Weights of a small transformer language model: MLP 1536 tanh GELU.
MLP neurons of a small language model. Each row is named by its layer, matrix (down: output weights) and neuron, and shows model dimensions 0-127. Each number is 128 + 24 x the weight over its row's rms, rounded and kept within 0 to 255. Numbers have three digits each.
A block is one neuron, or neurons of one layer that tend to fire together. After each block is what it responds to, as a language model described it from the Wikipedia text at the highest values.

L5.down267:105108140139125118121109142089183145136098096133162116123108146109114129116178104155121131078115147088096152136068135124126109049102182132136150095113107124121111120146143132152144148107152125103108144121139185141178097164138097114128129157115134123151162124147158113136140132115138151119081133139136117086141137120127118097179131136151142113100094137139150067122136152125147153122109
L5.down312:097139136117154142122130156105140134127101130171077129144182152120124123117110131099143119150131120099127104068109161119126149099110093125129135121166134109126159121103129146126139136085172127103163132122126175137129124137083125133106143158132115089152093158094153158099118135121150137138143191095162107156137120146124134129147079165098136138082131162143126140106091152090078139140119
L5.down485:135132168106185138124121117157121107140122114138165179106153155148111182093124126153127172142123137105138123123134133138167107118149121108182164116151168126130114103114104126155155106120156124124099130113162165107145101097128116092133135157095100138090110157077142159151130138155114136141102158115108136092122074147114138116149087133099137134113104129111153159131114142117102106160128
L5.down570:154092129118121124137117148159114190135167135161136127139112109117111119113144118111135164104093139130148137127139114073137121099119149129135135118110066141082129089143136118113108097114132131151142101166132111146119134110128171131146091137162107174174131119157143172139139128143160158108132113165109091130148128110117127105099117131136087099137100125169178151155109166071127114134140
Clause-subject pronouns. Subject pronouns and relative pronouns opening a clause after a period, comma or conjunction, just before the verb (It, he, which, they).

L2.down13:134128122111099128159121138138119103102174137115117131112096131074126124126084088115113111127133098120134107152123087099125130110112171113124077146103144086145168155134157142090107137134113112105113127115125111128129117145134139134136103178127151105144134108127098160112124132146110064122133164102136118116134122149165081138127146161153135144127176166170072115146136126155147129148128
L2.down42:123162134086151127145099116102100143102151141135187149129159149099150085117095158161116160108132097131099122185147072143117120108124163124069159111168125114153109099089153160125097167120127140095123097130153154096164098093158150139121091194184145113126136116153134126099139120161103137164109135143114147133146157170149110103117164116104088109060115086152130131159147143160100132120136
L2.down97:150119099082113158160088099139133134121107107130131121158152110094130107132137137164116134108163126126106125156155141142153128075156165139151168143118110118116124152111130167130140182131127119074133084119083111084131116140133105138133083125161109121156140137111126150135170122112115073119150100084090136198157131152146138140102176137140122136156128093182138137127126132132120147150114
L2.down184:159179143061124166122103132124142110076105086161145142135129134134127160163118138137114112104124148107098184143106109110141134140143145142116124146114126116118149167139086132149099132121176122065103095130133141148105110127160110128127108126134123130131142117139184163092139088118112111123130145108128074110119132176106107169106202144130126165140145097172144151150137149098175164125158
L2.down247:088156164156157160130113143172172143189141126139141100126118144095132079082107154144095123118131138126136127106132074106084114132170142151104131130120116099138119165142169168131137113074154101098189149132154089130103134091112184090151123119146121112149137117168121138130145104094141127102124151094127141143113141144137107149078160130118117051091103143083116100115100118176159147122152
L2.down320:110122164123127153128123110139103141153119124131145130118091124114164130119117177075119106110143093133155129143152132133145172134156123079100110126108175136129133114130124165100118150089135131099102086113093090097083195142148112102139074160158111130118141143126120114135112104156142073105153104133170181122145151134154138144121145146152154118124119133143133096101125088107103127120160
L2.down516:106094147104106108129133130117114100110146102114153118119163150159144084153130150115127127164142134119137115137122120139114095140135148150124114146133158134150095125117196133109089112163144117122121121139096122125142156119143074162090140099142114133145131125125171107080140132117106145147088127104115096126106087111181180114129174137126106123090124095142163126161166144216114143127108
L2.down584:125106123089111127135153092125200153070082131098124127138099120162189145145155119145120116118123097128114107139134172119087132108137187100146120116111128094181122119073159164130106097140107092087137108134143125114086105141120129165096137132156108116133117162105184134136135146137155161155112043089154161152081166148161094119142145168084165133107102115149106127132123103139142117119125
L2.down589:128119150128190127101136096123143104138124157134150109184163135134133111120155124143125131097096132100157124144138120130122144121156147126116149102129108100101110143140154135131107152121111102138143114085099140130096085074124144094140126124160103143092145136130109161193115155120123126158126068140158122167135159147174077090147142147103099131094107115144088111132131118161105118149148
L2.down732:123093084096111108152139132156150155104167102141116145092109115143144128111093120134130129118165093119114113147128126089146124071119127128120142122110125135143120128103112143117149153137152131091105159131183128133114153115182117082112099156170145154147129126161083113105153133150137038143145115133114170165115111132145085108116149135142139149113116102138076132155127124121146129138128
L2.down857:129165152069131113146142099152133118111147129058132140135146147115147143134145161123154109142128127127140144150124151142136152122129126118135110108119184121122135157094104106078117115151168105130148148114151119158122149145134093094132105115097158091142137119159118161113171141161135101136119162100070128155162120120148141150132187112080131146132163115139123112133131102124084135159061
L2.down903:110100108113107123182112082120058103148139125136156146096129134129095117109137109126131133093128155126158126149155149145155154100150094177110148155113108137121075145134143113097120134121076103119107112106130145108132143161093110170077115134146136132165140111103144101148165102099146102100138162119113128117132112115160124137097123077113104156148160129173166179150123161129132126161117
L2.down1269:109159093111150166133116117148151182124097150117121126141131104083122144174154150108155099154101147160133118136079147139095173131126156142060101149126106107132087152105144118098138122104091145146155156118157130104161144114108098114139101176103092157140174145147119123158111162129143143155136116117168200135117145128102125139146137117154172176112134142134074120119124085110133156134118
L2.down1345:096128109147095147118146108152112155135163157123109167152107147129191133109117152088098149128195144102130104115138108150134133096111177147136091090129156168123127131139131113113130115115145092105177119111143103090146113102124151131150133174152145128098132155087115122112138139127134148125114131134129127154153149180155125120151129139112121132089137151184088111155129172154136137116126
L2.down1407:161079121063126149110086130156107113112136115131112105103152119118094092138095129062099190155168116117120115165099125086148120132161175111116130147147129119129094132113133130119142157166141155128078147102136139100152138098120106129112082146135134106154156087147086125084140108140128069146130122116150140127131141124113100123066157132131148151154137114169122126085122148141140115141136
L2.down1481:092134136139133158154140136170141141072157093129143106092101160146125122143128094130112174093144126114124105130126109104120144100144115130145150080119124127146160160150162135119111156126115144103134110166125135160089121157158115129145100144126105120126159118162095129108156128132155098158140103101153139132122127170135081147140169152151124117087119172099128104129158062141098148124110
Abstract activity nouns. Abstract nouns or verb stems for activities, processes or conditions, often after the or to, such as study, belief, training, participation, development.

L3.down191:128094137132146102148099157106126136110144126119113138103131104168140176111145147100104157102121125157186135167161104103142105158160132119099143117104143129137124159124144080118121098116118170140125181136138126122127101134109117129132109153130129123162102080080101093150164122122114095155116173128115131152137119161154085154094122142100153099121163125096096126179113076160138136110113
Definite article after prepositions. Mainly "the" mid-sentence right after a preposition or conjunction (of the, at the, by the), plus occasional venue names in sports tables.

L3.down376:139184145105133140138109136100142102142138153130153131121159116071126200109113169102116093129071146147123136089101103166095143102143147084087178122139128078128144110087089120145141123117194095092135153102120136130129127160107135114143137083137105139176113128118158127113151125124160084154137170104152101132106132125115131126153127134145110168093106120131133114081068129098164138138097
Clause-subject pronouns. Subject pronouns opening a clause right before its verb, like He, It, she, they, who and we, plus modal can; also we-pieces (weaker, weighing).

L2.down79:138112135155121158146109107108166160137141111141129165089115092148131135138125130115104136145145140128128152156080112130141142094107099147175103121122132121160156110147135098138142128112129136130141140115148109084106148106141086127109118136115165125117135112126102138140089132152144119145128175114091169133142124119153123112091080116130149138110124147158159120115152154080123119160159
L2.down90:127101029129134108158114093100126155126162118168146162109126152152116135121144111139102147088149144109149121125162164110137120078111100170131151122119105129132144150128151097130124087095084100128146131159143135092119142130100137155100086159118115107152133110124132123107147115112105101111149175096124126096119126108137118125057113086108127134140136141125162163109103177138131166123132
L2.down183:143099104129102100182128090142117106137143131193189180089128132145117111129140101171119134097146136110125131134134173179120139087138112148148160119103128129118089137140163138127119147144091089115107154097108159121120169136100107135124099188111099132125121107127129117148164115110107068105156139117115113151083137107128128157097097117144112127121119147146148152129150152109142145123127
L2.down216:139113102145113101156115110112093145177133142135141160092144130171110131105148141132149132082146109129164089148137148197143159127153103136140135127131122116116100128182145138114137138107092098102122141104132127110130150138098067145085082140122136126158113103104119075130145096089133115098120145112122122153132125124138135156080140088127131137145137114159157188183118166130163135138106
L2.down285:120110102116111086149153080106099114133145124127126137105155123173105148097149130131160114107141163123158098134162144135128133098162128165113142131090128117090121135140144096124109110129101096112129157137155129134119135118124124133063110154099128133147124110125134100131127131116163106138138146125097102105137146126133127151103129115116080153114149133149152141136111183088131165109110
L2.down496:125101087112105091179107094117085137114153157153165139112133139139119141082134127107150110146155127141132077159195144165125132108134113155128150150141099118111100136148140112104151154131103060119107141094126151100133143140103109134067084166108143126119146106114123126103148111071155110139141146102128144146135124128133131152100144096112091118153114157176110164163103140170124129139111
L2.down512:098103076140131114135098072098058122158121134147151145106139148147116132110137135138157123102144140129152117116132169171150153134162069148145161138140104120094090172153151121100135152116067123110100149105145154114109126134106080138074102167110140109156106124112136146107150100103162097125131166130129135144134120127159092145069111086104110156145126129195184162158125152142114140139123
L2.down690:122092100137099099182125074107051088155122142131136182130125133157107118087134113123161109115152143113145118146160140156157132085158076147142149130080098133109104172139132118123110115110082081093095145093150122132093129141096124158090121138128159093149122106104142128087164091097158122091134141098115147124135111121182094135105123097098113129142126136160170186144109200133122160135105
L2.down708:128073086147094108141120132111112137118142095160155136093128142146117109108120100134138111079152106129134112139141146150135134128143117144169143112123099124100069128156123133128132147120083101153102097164089139095101156135077115152097121172116140096160130104130120129155161112083122105136126143092144101142148135104156132131112130121127098144151116125134174134114107133136147134156111
L2.down724:139080118096131098152114091126096130160136151155138143114170146138118116128130151142156142123170108135108134159173183189126142101151090134137165140124138104122084174147156130103164166138082092111112128111149153093106139146104118105090093146128135131176123105118137125102149093120148078126104170111119134160117108128147100154121107112115101128164137136176175113137100141135157120153094
L2.down763:131089102099113073155107088119093131156114129142156146085116127132104134092131139133161122113131124124135137139172156151137151129145111145118127138109107122112119164155145134132141134100096137112114136115146137087107153194112100140045099121103136102138113097096150112137162102086145121135111140105121125098117147116151125138118121097087103134178110146150188175156125148143157142129126
L2.down905:123107132127120148159096161128144144154094140128157151112110123154117135127110121081151128119118132157157077160097125129119184098172106145161125159162103088155118119163120096140119107104138084129102111143132104114131152118134135122180153102121095122144119118107146122104115156140124113140110175124128149125128138095162141136072109114153137151086132139142142081118148162100148077157128
L2.down935:115091098106123087158125092098064124121131112149147115082161169150124145102138153140140128095136138144151104151168161186133151089152085156124153154120118136090092149145138107118128147103085082120108141095109142116123163137096094144090114145132132123170134125159154117141166108111114120091137143116134118117109141146131127173082132124112092152149142157138146177131111155134144161112117
L2.down949:158137091088137097176127108104093131131133141153147131075154115138112145113151131125195109131156120119132131155183178158119136094149100168130167163142100109117133150121158117105153132118102111113136135099150128095133156129096116139102118140115134119131090105157113125147159098104110077149107156108131127110101134091126122150103143118134106111166133151140181157160105152135146137123118
L2.down1141:110114090108108108153114083064059105126149142150168154099109150162127128118105158134148125093134110151133135118131166147145134146170076149111175162139118106102068167142132113116124151126112120113098138120120156082126140160101092141070109149086133112156110152123093129139161091102148097099118142087130137137137118123122103188109124090126088157160153150144163169174092140127147147124101
L2.down1230:112119102103111080143098075108043113148137145151136164104170133144094140111144133146146104102141144102154104130140149188163127113146090150129137132110125119109102141131162107100122144116087083139136156110141114093112132131075090140088149133100141139152107142135133121115144095104161088104122173113105147134115146105158108146117127136102080157142106166154169154172076148117147152127091
Determiner "the" after prepositions. The word "the" (sometimes "a") mid-sentence, usually after a preposition or comma and before a name or noun phrase: of the Society, in the opening.

L5.down410:164152150131135144068125154138143094164124117152123127174125120163150108130155131153112177131137161123152157107077176162111155140112092117149141170156153113128129107137072095118138099099137109173115130144163116136184140109190142142144116101126113137130125132094117109096104146088148100096063125161116147121108132088127120138103124141124115147105096147082107149157105077080107158119117
L5.down683:143130117133115124203147149114151115117126133107102159157120121142116117151131122169106166182106103135113121141120105147141143136103107102154092158145160093129180133072127112112163124080150090102170136102149139141131112138152107119115100147140101156125136144153133176087125114125126144127125124164123104129145072119129105131122155127119139117139177149106124114132129091132098133149107
L5.down753:110166132139154098139132118143116186122128140126120106105132116144139131140147118089119140141102133151140127091126129135119073115129120126110165097159099132143124122146168107103119112126164081184141136125115138151142114139127129159147135141144174158102076150111113156137112125139098133154118153155120092107144127080132135104154176128128182103076114167096099140132091122129167139120101
L5.down882:168154152136117150100143103136124121133130119134155134185154116147179102128136153199130151126138128102119149132124125119144114160136146110140127150147144114122135168151078087108135123104139141125119107165138122132128114125154120102155097110143118111121118136114154140073128098115112151121114108145083127078114120141118112134131143151144093115102094150105099112119113127076099196138111
Bare infinitive verbs. Base-form verbs right after to or a modal like can, would or could, such as to work, can move, will take.

L3.down1520:143183094129147098127109133099123163102118150089123105168112112158132109104143141121114153120139127160125106113163132111135077150135112153147104127133169132141121155096141142129105154118122135123089121135101141135121146103107119152126125186165134140112110122126115164103132127132139122126163134138099124153136123163110126103158137173155107156141189118124073126123124137110102127130111
Field or activity nouns. Abstract nouns naming a field, activity or domain, often after a modifier, such as research, treatment, training, security, education.

L2.down179:114114137100178074139115089127140120098089132113130152122142121183129142125125133142097102128139048129157150121109108179142092124150135140091102136146117118150112115149114088120152155123168113125100129129157128132110128124139142117111132091125163124137175112145102101138122118139105081119124090122117114122109156077096127155081143143163149121185133107163098112148102106096136122121147
L2.down201:139104105085103101157103152086144121117120124146140150181089102141149122131140118138127096105150111145111132136150128149125120105164137135143132100108157114137148113138102125144126139137140139084109144108172131139089126132140089116102088091140088075103155124136115151122149107127089128162104137123137114104132122096102112187112132111129122132151105111156148188167129128100143185131165
L2.down314:144084092100133095141099150099121070144123145170142139097064118161114136140147147147128124122118124149137118152151142127142139117164129154140111151093116117141143102119112129125098116137125107123112149110121097100110147180171080162126111131093117122099143137121136112136148111152181117160145152095139150115088127099118109138127132146107103100130140145122169161138128130087172149125150
L2.down389:105098118104109080125100099132110121154131134122165118114119147133125132099131119142139113109120099143139117133154172191141143114140142179138139134138099141086096127121136116081112147148099089123123111101091124121123092158092111139098091138156115109145126136143154124121147136103118095115137157077146120172157140131187091133068138087108101137167168137103190142145128134141160167143145
L2.down486:123120159114162090116115122114121104125116127120152131125082144130131111105131118146117124122119124157132141108125101144132104135124110122100137105121145118178115090135088134152129103078112126118126170133165125143125138130169084129153117119141096166088117162129144160123116127115113095157132095153129118133089125078122129138079142149105124134144114110098090109187108093147169159132160
L2.down654:136100082137094124141123126112067128139103137131117161105125142123119135096120111137164102066136135122147087156169177169132123143136060154156140120123085134142116144141127133110145137121088102103100124120104106120131158147091099123070074173078136120153126135097127108133162107080142118113137167087158125168115126104168127140110156128117107143132131121149181143147106148147152139152119
L2.down722:116094143144121125130105071126053094140141134154148125125125155140116123090128105135154104092167149102155105144154153175173119117142078134099168164123122119128092169149154126109156145108082099134099149109128133107090120127127114147095138143144143114135108104115186115133157091109131083108138136108124138126160114165183096123122132110096106169121138147123142195170108168163166128146097
L2.down775:071122120084141117148108102135094085109120124134138099098126158145120112181118142116150125090146137114175137170140118153111114132109115147085147123138138101138094125148146080174145133114099117137116111139108137086115135176135153151106119119140090131152134133119137141132112135082146117132164146124136142173147119095147143156113103121103128146136163110120150140093103124110121126133103
L2.down840:102042069116147088138081114101111129142121134166153141130138102124092144093125123137136124087153164105135186147149104130111088128140146166175125145144142157161157149106149142134144133132094084115110115141139145151107114112104143140131119124105160169162151150081154161107110103135128142132156130112099132135135132164127090128152156101100110112142120097127147123131114158147145120136142
L2.down906:144072100094124125105095135129077103124146153123133136099132133090102154113144150083103120101112132138140100143155168161177126125181156103125143152103120088127098151127119142128138172108159108088112124107152119089103173147093071161064138142119158127139121141135136119115156112101160076097136127099131125100145146114138123145082157132108141152155124112214174121128105152120156145162167
L2.down1133:132147128125101127126111080146118120153117113149126116118140169124078104130133129154136103072115132132136086166177115148142120125134096149139178127091125123102119122115150131130111141126028155142098122103118122122129154151098094124109102156105134144179128108130131102134155119095110125158132121138116116154140105123150112149123117091137077142150152098110129217122099126137137153166125
L2.down1136:112107160151139136134115118133120126117133079157161154163142158142147134122123102137138117091134132121125136168136128134172118127162087155126175118117132149134092139129158090078062164137138138087119130152123104134137107133143129115130090149128114116139144135141106164148154116132159111154126168126103121157102139158182156125100145116121101111154132133121193155138131147138125170116118
L2.down1204:148096086136115096130115104110097124100120140145187142106137111141119149095154131124134181094153129111188099139154137151137118097139108149128127122114094116125148133149155149127118158135108103114099175121129117134102159144125126148092123103143121155160128121148150104095141086117134118152099146139101120115124154125135135152087170118155130127143127107125166168092119122150140180107160
L2.down1323:088154118109104095138115089122112074109159137145117116104133172136078136135108088135153130125113174117158107165161108131131107147134110145098125117122076142164108110121152099130113134092074120137112105124165105084106150171157146163095116150136092123171135120106148189106128123103127127171137107134125134135156121133173141132114110119123126152129136112099165152102083108146140116113125
L2.down1388:125098105101092069159131110116126114117142119175148135092130119137112142110121118131176138101150098144148144169147176174113137093127104126139151119093099115100123146133140141087131143146099121109136129097138144104117128144106128108067061148135129082166127114112133124120152126114159091109100134076114159148144109132156087120110138119125109127163135163150166162130140142135146156159106
L2.down1515:138075103096122125112138145132126145123159106108109132122119121151122188125106104145137135110108102121078083142121110161118130131144190127114126141109165090148161171114124128123081134113129085093131108140115145098119160098147151064096120126125116145156135127107140137181127120125143105118136151086100102148144121163142091123135117163118100168130122097160163152147130138114130109144108
Mid-word name fragments. Short subword pieces inside a word, mostly proper names or foreign words split mid-token, such as Brend|an, Ol|u|wafemi, Trans|il|vanica, mt|c|ars.

L5.down26:136126131093135137207091149166111111146113148136109140097101114120109142121131125124119142173112112088131144122109114152130121101167145137165130106118130096106158136086129154127086109122149064124146078132110094151130106178172150140120147130110185087196134134091151122111120137107113109117130115118128132143131093143154115112130140136131136147155124133174135098092139127119161116144103
L5.down57:099147145146141118089159131136133155128124136112106090130125157106137140137114099122124193152118109126117127134123124093125154156142147164139095130112107176120098127132129151137113109127133178141121108099155161163161144162140127118132106120124103128143141134105154182157112175124108126129147102127146140138151135133099141164105133137114123117101156097125112131140141138147086144076111
L5.down700:145131093091126096119177141092151135118170187117142090129144096119106145175131123138131155143101157133069147122120134114107159116145126107170097145176150121180168142105153168132109137095183073108111110121145164151153160120113122118088120153101129146078151093174123183142139105130134100126128163087157130158122149142141087167079132143098078120143124139111128093112151135149115113108134
L5.down966:131133139157119130128123123103135156106148138111147069144097114103133117132130119114141179164122139114134106136107159179140110140150101133151143094099129105119151109188099122112128133144142133127137132127127132131137117098123147110162132136126113101135129139141137160130109146139131093148132137135106132099129126130138113125087137150107085101141123139125110151130135104089125113182134
Determiner opening object phrase. Determiners, mostly the (also his, its, a), starting a noun phrase right after a verb or preposition, as in reducing the, give the, under the.

L5.down777:091100136114126190150143109111091125105095126171080185146126138162093137147095119097181133124095134132133128137118122122114117163134121136119121188125103147183148138113105116183090151113123123125094123111132127118110110116173131141097134109123140139110127073110133099141118137144104137135163098108108088111074131122132121117132107130094149136130109146114146142101087131096131124125151
L5.down1080:126135161083146141103159118103123110180097104149045166126143149131132085092124123129161104093093105134187110122180140150135168115127103112131158124148125132121096134188126118139085112123124120115135154116139101114131101113138119088110095120146118128102123129106069123105132168140110100131099116152093143115080157137136142153115143101118099119116089117126095191114139161152103119152142
L5.down1326:111130170147148130133132129138108166138112145102123135127122106106141142155116158102152133079117135162094110157129122129098089169111119096116106126099116158136128177143087128092159132069126161108116140148117116152131122113166116121137102117144150131124147111117125118116104098121130129133155135120123109155091131149101126127148118151106121156129111106143075131123122101148130116142115
L5.down1451:097120135150126167088106141151148143111150161127144123111131092085140144103124133132141119173163137115128107105126108141129103139159151128110074184139111157136109119124187158072135128144156159116129115128097138115082133165168126107129123153076144129110102084165129136121145095136145099129166101094162111133160185138121114147149108140114118143106128167142092159118159107188100124118133
Inside foreign proper names. Vowel or early word-piece tokens partway through uncommon, often foreign personal or place names, e.g. Ch-u, W-au-quiez, Ch-ou-aguen.